Weights of a small GPT-style language model, trained from scratch on English Wikipedia: 14.9M parameters.
MLP neurons of a small language model. Each row is named by its layer, matrix (gate and up: input weights; down: output weights) and neuron, and shows model dimensions 80-207. Each number is 128 + 32 x the weight over its row's rms, rounded and kept within 0 to 255. A neuron's up and down rows have the sign that makes its largest values positive.
After each neuron's rows, "fires on" lists the tokens most often at its 100 highest values on Wikipedia text that the model never trained on.

L2.gate424 [166  85 162 127  65 127 145 112 181 135 129 132 138 119 118 139 159 180 149  87 157 139 100 165 116 128 139 103 142 115  74  44 144  70  81 104  61 170 110 136  57  91  90 147 141 188  58  88 131 138 122 196 159 154 156 133  89  86 104 117 107 124  91 130 106 124 174  95 124 140 166 139 157  81 143 150 135 159 130 112 102 142 148 142 173 138  92 158 131 145 137 148 139 199 194 170 157 169 136 154 125 107 153 116 115 155  85 132 113 126 119 162  85 124 202 102 102 130 118  67 106 109  39  94  83 192 113 157]
L2.up424 [198  85 141 104 143 154 184 169 174 114  76 144 138 131 157 134 171 184 124 135 176 105 105 110 188 140 135 145  69 126 106  81 139 123 131  57 145 147 120 143 102  64 164 123 123 132 127  94  99  65 120 142 132 165 136 160 121  94 149 137 100 143 103 111  76  58 130 126 113 143 110  94 139 132 119 112 161 161 122 127 173 141 166 124 121 107  84 185 101 125 162  67 167 107 108 169 140 166 166 151  86 152 168 144 130 128  60 160 151  97 150 173  65 180 167 121 204 140 161 102 147 110  65 129  86 126 106 164]
L2.down424 [185  58 163 179 143  94  99 179 129 118 107 119 152 169 117  96 143 183  84 172 199 118  32 159 196 103 102 139 137 136  70  59 149  92  61 141  85 114 121 133  82  90 105 127 129 167  86  98 146 115 123 105 179 134 140 190 135  31  89 143  84 183  60 166  91  77 147  82 152 147 171 143 129 134 127  92 134 199 168  93 137 149 164 155 141  83 151 108 161 123 133  96 140 158 151 115 151 158  83 164 157  70 124 100 113  88  79 149 148 106 132 118 118 121 160 165  93 107 106  88 111 144 125 171 116 162 141 160]
fires on: " on", " Am", "ag", "g", "lam"

L2.gate632 [ 92 115 121 105 136 114 193 111 129 150 133 130 148 145 208  53  95  82 144  91 168 100 177 148 165 167 112 147 134 198 111 135 120 148 170  99 148 168 191 199  70 143 148 145 109  75  80  99 107 142  96 172 102 118 149 136  52 112 149 137 179  77  86 161 141 193  86 139  87 104 149 108 183 143 147 104 159 121 103 110 160 152 142 124 117 146 146 136 155 105 161 186 148 149  65 144 149 105 120 159 124 130 110 126 128 118  61 142 164 103  82 156 102  68 163 115 123 104 148 155 130 105 141 148 160 132  97 121]
L2.up632 [126 123 124 150  65 184 148 139 170 107 101 125 117 226  88 153 114 104 114 110 151  92 168 170 114 130 147 169 111 205 139  95 115  94 102  85 141 139 144 150  58 109 160 104 109 116 116 147 137 136  32 168 124 127 146 108  97 114 134 139 147  50 137 123 168 178  71  60 118 147  95  92 145 156 135  85 150 149 126 112 116 109 109  69 167  87 117 185 176 127 179 221 133 147 198 173 122 120 103 114 188 132 107 146 122 129 158 148 151 136 123  90 112  96  89 110 152 182 141 163 138 135 103 137 163  67 143 119]
L2.down632 [ 75 113 131 100  80 158 149 133 110  85 142 162 124  96 162 139 100 106 155  96 119 115  49 118 131 114 127 114 107 173 105  91 117 178 119 106 158 100  98 186 166 121  53 100 177 131 112  93  81 127 131 132 168 120 135 177  82  71 161 149 146 158 118  96 141 110 110 122  91 134  80 172  95 108  92  48 129 144 179 126  85  85  93 101  52 201 183  84 123 121 132 165 150  94 171  63 130 145 133  76 139  84 176 193 112 142 181 172 140 126  98 119  84 151 114 129 113 121  86 127 119 162 137 184 163 133 121  94]
fires on: ":", " later", "k", " anniversary"

L2.gate282 [156 224 175  91 145 135 173  92  96 101 132  67 115 112 142 154 112 152 118 165  59 137 127 200 137 155  87  95 154 123  99 167 105 188  99 143 129 116 118 127 186 109 137 157 134  61 117  89 147 123 132  75 127  68 153 149 105 127  91 151 128 166 174 128 148 121 132 156 113 167 209 115 103  85 116 171 176 117  78 166 195 116 116  72 118 137 202  73  81 125 124 141  71 111 116 148 140  80 124 136 147 139  79 124  95 103 175 173 137 196 164 164 120 134 108 151 112  49 105 157 125 159 151  79 119  80 135  84]
L2.up282 [ 85 146 180  96 136 151 140  77 107  94 148  54  71 135  80 109  94 141 121 147  90 129 102 168 132 106  80 141 150 135  93 191 121 125  90  90  85  99 142 171 153 136  92 125 160 156 161  79 118 130 113 142 147 158  73 108  65  91 142 154  91 158 149 157 130 186 162 162 118 106 144 144 129  38 135 174 182  73 116  90  82 165 103 159 137 175 143 106 141 164 134  82 124 113  76 110 144  82 146 141 110 113  96 141  99 158 192 110 185 116 128 160 125 168 145 129 164 129 154 134 171 140 125 144 115 126 159  91]
L2.down282 [222 134 128  85 139  83 119 209 138 129 139 171 114  83 114  83 208 127 147  96 149 126 128 154 112 124  86 120  66  95 167 138 130  57 148 166 121  92 137 105 102 140 110 128 147 140 159 145  99 138 126 150 157 133 239 114 103 151 128 104 100 177 122  74 123 115 138  79 133 136 100 135  84 143 132 129  99 181 146 143 108 162 143 115 148 125 105  70 187 147 162 147 151 114 109 149  80 123 135 100  91  89 121 119 174 128 107 126 101  99 105 140 132 132 108 128  81 120 172  98 102 109 163 221 154 142 117 134]
fires on: " their", " of", "ter", "-", "0"

L2.gate177 [112 149  80 175 155 140 120  59 125  99 127 156 132 172 111 110 116 128  91  99 131 114 150 116 127 110  79 120 154  54 117 129 105 155 165 179  90  97 119 152 144 118 104 137  90  57 116 170 121 128 154 113 112 163  47  94 111 134 139 118 131 129 115 168 134 113 146 149  75 111  95 135 129 142  98 126 126  87 177 126 134  96 116 159 128  96 134 132 139 168 152 174  97 131 121 104 131 124 127 127 126  91 103  82 116 110  68 130 190 143 105  74 164 118 118 137  91 194  99  67 160 151 108 171 137  82 145 148]
L2.up177 [101  46  83 161 124 104 167 144  77 174 113  59 183 122 133  86  79 188 166  74 145 167 131  65 136 169 160 160 136 147 149 159 127 125 114 146  95 107 128 132 137 149 107 133 103  69 120 156  96 118 101 201 162  65  76 111 148 108 156 154 158 105 155 124 180 161 134 158  94  52 109 132 128 181 158 133 137 130 105  93 135  95 106 122 125 108 141 173 154 115 109 145 150 178 113 128  80 118 100 128 162 105 169 128  76  74 141 124 151 150 151 152 195 196 150 143 124 166 118 127 133 122 125 161 177 129 141 111]
L2.down177 [132 168 140 122 134 142 145 173 132 166 115  38 185  78 102 130  60 139 147 135  94 185 159  89 193 143  64  90 128  52  82  91 142 129 126 125 121 111  56 119 130 103 109 178 145 107  65 137  89  93 115 147 158 114 116 118 137 167 143 148 133 163 101 149 140 183 143 163 145 117  91 130 117 129  74 100 177 106 108  71  88 114 148 109 168 127 125 144 135 185 143  61 125 139 103 105 137 166 150 169 213 132 122 159  88 138 142  83 146 150 137 103 191 110  98 145 165 156 124 115 158 136 113 143 119 143  88 131]
fires on: " A", "A"

L2.gate261 [110 176 126 148 184 200 165 142 112  93 122 127 114 129  74 107  81 145 114 112 134 206 129 137 124 141 138 147 133  77 219 173 139 138 152  71  47 100 117 120 127 165 147 155 149 122 158 140 102 145 118 180 120 215 122 112 136 139 111  94 130 147 137 165 187 149 105 143 146  54 166 180  93 129 157 183 150 118 120 104 136  80 175 110 114 139 172 126  99 110 136 143 106 183  83 166 154 125  93 112 164 138 149 150 126 136 128 170 129 105 150 158 168 158  89 197 125 127  79  35 112 134 108 170 156 142  85 106]
L2.up261 [144 132 162 113 136 157 146 116 151 151  99 108 111 130 129 116  94 119 171 115  84 119 136 120 146 128 137 119  61 132 152 116 115 133 182 140 128 108  79 116 182 139 149 114 122  91 107 160 121  86 162 199 103 158 162 118 155 119 111 112 127 155 127  64 108  77 177 199 127 122 162 144 116 125 146 128 155 115 148 112 133 177 173  97 141 190 156 118 118  56 203 112 137 164 114 149 164 103 124 116 140 113 148 136 161 124 110 132 129 171 147 124 134 149  90 113 109 101 136  87 137 153 156 186 169  77 110  72]
L2.down261 [173 166  70 159 152 163 103 119 130 118  99  95 155 131 114 219 119 125 120 103 112 122 125 153 167 156 164 151 185 129  82 125 100 121 129 126 135 121 115 117 117 156 158  82 149 189 218 115 128 112 113 105 116 160 176 102 191 138   2  87 176 144 147 165 220 169 106 115 174 169 171 107 114 153  95 156 176 137 162 118 113  79 109 135 107 129 123 141 129 165 117 110 111 126 153  79 159 129  83 155 255 158  96 121 116 115 161 128 113 124 135 157 169 116 136  97 156 189 165 115  93 117  80  84 107 114 118 136]
fires on: "-", " &", " the", " and"

L2.gate17 [167  86  66 124  71 125 164 147  97  74 119  84 116 190 153 137 100 119 123  85 124 154 114 126 118 114  97 153  58 160 174 133 215  54 158 131  91  94 115 137  59 119 146 112  85 129  86 153 188 118 116 140 137  35  62 103 111 103 130 183 125 151 177 144 125 165  90 136  93 146 119 189 124 158 129 107 105 114 103  96 110 138 140  85 138  80 137 148 104 124 141 125 158  93 144 113  93 131 100 141 113 234 139 157 125  83 116 105 107 134 177 144 114 128  74  87 120 183 139 171 142 136 177 119 120 114  85 130]
L2.up17 [176 138 136 120 141 118 103 132 140 112  75 161 139 154  92 127 165 197 148 122 197 123 171 119 167 149 118 111 134 137  77 137  99  90 129 109 141 137  84 121  85 136 105 108 142 126 195 154 102 103 153  46 199 145 160  84  77 115  97 119 128 124  89 132 118  89  99  92 182 127 191 152 156 187 182 171 115 115 134 154  91 127 174 103 144 125 127 116 186  57 126  63 105 139 223 115 136  53  96 156  82 127 139 100 147 127 157 130  89 160  53 103 102 109 138 148 134 204 148 138 136 217 106 174  88 131 105 116]
L2.down17 [134 111 102 106  92 169  83 129 158  96 151 123 155 169 100 192 167 153 134  68 112  86 163  97 155  63 116 161 131 166  83 120  73 113 117  97 130  74  45 170  84 102 123 101 103 128 153 164 165 129 105 129 170  70 116  74 138 183 104 148 173 145  65 114 135 132 130 113 122 106 131 156 177 155 133 134  74 150 107  93 145 150 162 135  92 100 104 124 110 168 134 110 196 156 171  67  91 105  82 124  76 159 142 141 183 142 138 137  85 126 122 137 114 163 151  95 113 180 164 130  87 183 156 147 112 176 141 123]
fires on: " co", " Name", " head", " arms", " track", " kind"

L2.gate664 [ 96 167 128 176 112 133 136  71 130 131 141 143  91 130 153 127  52  93 155 116  98 168 139 167 108 168  66 108 117 140 102 118 167 141 111 124  94 133  95 109 165  94 175 118 161 153 165 142 112  95 130  74 136 146 145  66  99  83 109 161  74 133 132 150 108 142 141 161 142 190 141 111 117 134 138 108 101  94  83  44 127 130 174 141 166 109 143 137 152 103 123 114 156 116 164 163 179  72 133 144 137  76 126 137 167 117 119 134 136 161 106 133 101 124 142  92 161 120 172 111 101 107  72 123 118 163 110 115]
L2.up664 [130 123 132  95 156 150 116 122 151 133 153 133 165 164  87 118 110 143 111 107  89  81 182 107  32 181 141 109 111 104  72 156 126 203 133 167 159 137 128 122 174  77 118 112 126 144 134 118  57 155 153 127  59 149 135 141 100 135 134 178 111 160 157 141 114 159 136 193 105 125  73 122  81  95 135  50  67 122  55  62 157  58 193 151 113 133 157 113 132 110 158  64 143  93 142 147 171 124 143 136 122 103 144 185 167 161 103 114 163 106 178 164 119 158 116 155 106 130 191  78 130  72  81  87 158 189 176 100]
L2.down664 [154 194 104 136 100 210  42 182 130  76 104 184 152  99 127 117 133 114 109 147  75 170 178  98  29 133  60  89 101  62 111 123  95  77 133 162 107 110 109 146 114 134 147 123 148 113 147 105  69  82 133  65  86 141 141 140  90 140 149 132 131 118 137  91 132 176 112 121 127 136  80 146 147 109 169 140 173  91 128  99  69 140 135 144 134 113 144  79 121 122 169  82 119 120 166 149 107  81 185 114 199 103  97  99 168  98 142 117 144 163 121 191 131 128  98 192 131 151 139  72 109 128 105 143 151 143 150 117]
fires on: " on", " of", " –", "-", "="

L2.gate533 [100 154 143 151 135  95 172 125 119 121 154 112 108  91 113 149 166 113 138 120 105  98 112 112 100 152 150 116 148  79  96 116  82 170  77 141 150 134  99 140 194 151 128 116  98 121 134 101 116 163 188 126 133 156  65 151 113 121 133 121 102 115  99 187  94 156  89 165 123 107 107 102  99  98 161  72 126  80 136 100 125  99  67 109 115  92 117 114 143  86 136 184 157 144 131 160 175 127 151 169 182 144 137 106 102 123 159 108 162  72 114 157 127 135 134  92 117 108  79 134  85 127 131 136 138 179  93 138]
L2.up533 [ 83 132  86 158 122 131 135 141 173  91 130  63 111  87 152 108 194 103 117 110 130  76  98 139 137 154 161 163 101 129 133  89 153 134 113 108 112 152 137  75 124 136  72 140 127 124 154 130 134 165 154 137 128 127 119 105 160 166 180 102 143 114 146 171 124 225  62 123 143  77 141 115 108 122 122  99  87 181 130 140 102 143  74 119 155 109 148 136 150 111 108 116 149 183 127 132 152 136 167 132 144 111  63  87 112 128  98 160 122  97 125 132  74 130 146  85 101 157 139  90 117 128 175  93 111 130  96  90]
L2.down533 [116  84 130 159 109 136 103 178 142 123  86 119 182 196 126 151 132 143 115 169  86 111   0 118 176 126 120 143 113 114 181 137 207  39 131 129 137  88  67 191 121  97 141 130 114 151 157 132 142 114  75  89 116  65 112 177 158 165 127  96 117 143  88  91 143  87 106 136 169 130 104 131 107 158 118 174 116  90 127 146 164 116 167 105 103 125 121 109 105 128  87 148 171 157  92 156 175  54 133 114 153  98 133 165  85 141 152  81 127 118 141 136  96 152 124 107  76 152 143 131 169 113  80 162 142 164 125  78]
fires on: " at", " reported", "ig"